From a checkpoint of a small transformer trained on Wikipedia: MLP 512 SwiGLU, untied embeddings.
MLP neurons of a small language model. Each row is named by its layer, matrix (gate and up: input weights) and neuron, and shows model dimensions 112-175. Each number is 200 + 30 x the weight over its row's rms, rounded and kept within 0 to 999. A neuron's up and down rows have the sign that makes its largest values positive.
Before each neuron's rows, "fires on" lists the tokens most often at its 100 highest values on Wikipedia text that the model never trained on.

fires on: " line", " set", " information", " Road", "ferred"
L2.gate319,170,191,211,280,202,217,158,217,202,165,211,253,197,272,218,251,148,283,210,198,268,191,179,235,161,180,219,217,203,199,236,213,161,200,208,177,168,173,217,235,213,243,232,182,231,239,206,196,195,176,189,146,209,211,222,192,207,140,237,242,297,224,197,224
L2.up319,173,135,215,152,199,174,213,236,217,214,165,182,140,195,251,186,214,192,176,165,188,221,207,174,184,191,196,157,176,154,172,251,214,179,176,207,238,195,139,234,254,197,239,224,176,179,194,174,203,175,217,194,206,177,163,218,210,216,232,160,150,197,229,235

fires on: ".", " John", " J", "hn", "eth"
L7.gate385,148,211,179,185,205,249,205,206,223,230,171,188,195,222,159,167,253,195,228,194,167,183,206,222,230,223,214,170,235,199,168,208,219,161,216,235,180,208,178,178,197,215,161,151,203,146,153,223,246,189,239,241,187,196,207,232,237,195,244,166,231,239,206,251
L7.up385,228,199,224,241,197,166,217,232,226,181,215,210,214,197,201,203,190,166,213,221,190,177,148,217,206,254,168,206,237,235,202,198,174,211,208,192,205,217,164,196,153,248,185,215,123,160,183,219,220,170,206,227,235,224,210,238,235,197,184,181,195,263,190,137

fires on: " tra", " Sm", " mon", "eng", " Ge"
L2.gate479,241,254,266,248,167,231,232,186,215,184,226,237,187,226,177,145,231,174,186,225,172,218,230,186,142,180,212,163,208,217,181,195,260,183,220,204,209,172,225,173,167,204,200,202,184,198,200,141,257,234,207,166,180,205,177,215,238,222,242,242,180,237,194,199
L2.up479,206,230,215,230,177,179,222,218,208,162,233,252,147,209,204,214,236,195,237,177,143,175,254,194,198,193,244,169,223,225,197,188,228,169,229,260,155,241,238,183,218,209,158,190,238,201,252,198,225,195,186,198,195,219,148,238,192,168,246,232,207,253,154,190

fires on: "ation", " record", "ing"
L2.gate351,183,214,184,203,183,152,178,190,170,220,130,193,222,225,254,214,246,257,193,164,168,176,217,210,196,230,240,207,210,184,183,190,170,238,166,214,188,215,194,255,186,235,205,191,192,221,168,197,227,242,241,268,203,233,144,222,163,193,214,146,212,189,183,184
L2.up351,239,206,226,199,185,182,165,164,181,194,166,186,235,185,220,199,228,277,176,178,174,191,195,191,177,274,243,214,235,175,187,200,159,200,167,221,204,231,210,235,208,231,184,202,239,198,200,214,232,225,222,272,192,215,120,203,188,193,188,187,166,183,194,164

fires on: "v", "ad", "c", "av", " Det"
L7.gate49,210,181,254,298,163,172,148,203,182,187,174,222,267,226,162,251,209,242,208,194,255,157,148,207,127,223,145,206,228,174,163,216,178,181,171,208,233,235,195,192,225,185,196,203,230,222,207,219,242,187,232,210,191,170,171,211,167,171,207,181,267,276,208,232
L7.up49,214,179,201,198,224,220,146,189,200,229,190,217,270,180,202,237,167,242,241,185,215,245,206,217,165,218,252,159,192,225,175,244,152,208,205,156,201,199,227,204,188,183,218,184,205,193,230,159,217,178,188,207,226,194,165,176,209,183,153,167,205,219,220,234

fires on: " L", " J", "re"
L7.gate80,192,204,213,210,201,151,236,215,220,142,198,229,246,177,215,208,234,218,212,260,188,150,162,241,250,210,179,219,232,218,220,193,227,203,202,251,148,229,165,181,206,204,164,154,256,202,239,262,228,184,191,175,203,263,226,238,250,209,183,149,190,191,147,207
L7.up80,229,195,226,232,247,168,259,205,191,195,166,262,206,185,228,214,247,169,226,220,152,180,176,219,203,237,271,203,175,165,242,256,162,160,162,194,197,200,146,175,205,237,206,234,218,240,213,255,243,194,211,172,213,206,189,248,214,211,185,158,151,176,180,194

fires on: " sett", "ops", " multip", " Sp", "azz", "ap"
L3.gate466,201,139,220,184,203,160,203,161,256,210,219,227,238,181,216,212,200,188,149,203,195,186,173,168,200,206,180,196,211,138,188,185,216,187,188,256,175,223,218,239,198,220,205,190,176,237,206,221,215,204,160,179,221,176,241,242,271,155,224,205,188,201,163,156
L3.up466,180,114,194,197,181,158,195,150,234,183,182,220,165,204,235,211,169,141,187,199,175,174,182,172,189,186,175,193,235,159,208,145,221,206,183,187,191,208,198,186,142,192,190,174,203,231,271,214,182,173,133,200,189,191,167,204,271,166,193,223,131,229,204,232

fires on: " of", "if", " joined", "p"
L3.gate508,230,177,223,241,204,204,170,223,253,189,205,184,215,190,203,214,226,222,168,198,213,181,197,180,202,220,211,210,166,268,217,222,209,208,167,203,174,184,212,239,251,239,167,117,170,188,263,199,194,158,215,207,286,164,238,121,150,157,194,174,209,223,188,179
L3.up508,237,187,195,270,199,152,174,196,218,198,198,219,249,204,200,272,245,212,189,251,154,202,262,177,155,227,192,178,200,207,229,192,180,196,164,232,133,194,241,219,238,243,218,179,148,250,208,209,195,201,199,191,175,132,204,178,185,136,208,165,201,222,202,199

fires on: "ut", "ph", "n", "t", "est", "irl"
L7.gate52,193,203,227,214,217,227,134,218,177,272,200,265,166,229,201,204,194,171,226,220,249,228,242,204,223,235,180,149,252,221,230,187,168,210,218,216,236,155,256,188,178,207,249,199,191,200,228,254,150,199,243,214,205,225,177,207,275,209,230,208,249,186,183,220
L7.up52,162,182,196,228,274,203,218,167,201,238,199,194,208,148,209,217,175,197,237,178,243,219,186,175,184,192,147,170,188,197,149,280,228,188,217,199,192,195,224,226,201,214,191,192,169,235,171,147,201,175,181,172,248,216,255,221,193,222,233,210,171,236,231,221

fires on: " of", "eng", "N", "–", "re"
L3.gate290,216,180,210,221,212,196,233,224,160,205,167,236,242,174,204,226,240,199,185,266,242,244,187,186,231,208,194,232,181,236,178,184,212,206,223,194,203,210,174,181,218,212,179,154,170,211,165,183,183,206,238,148,174,242,200,140,164,173,221,225,233,210,204,216
L3.up290,158,105,194,174,227,160,200,197,213,217,165,192,202,160,220,205,224,179,143,199,190,142,173,225,191,227,217,218,142,218,217,243,185,125,177,229,219,184,159,188,196,247,164,198,193,215,238,140,181,139,195,181,185,198,211,191,205,183,208,188,179,224,195,185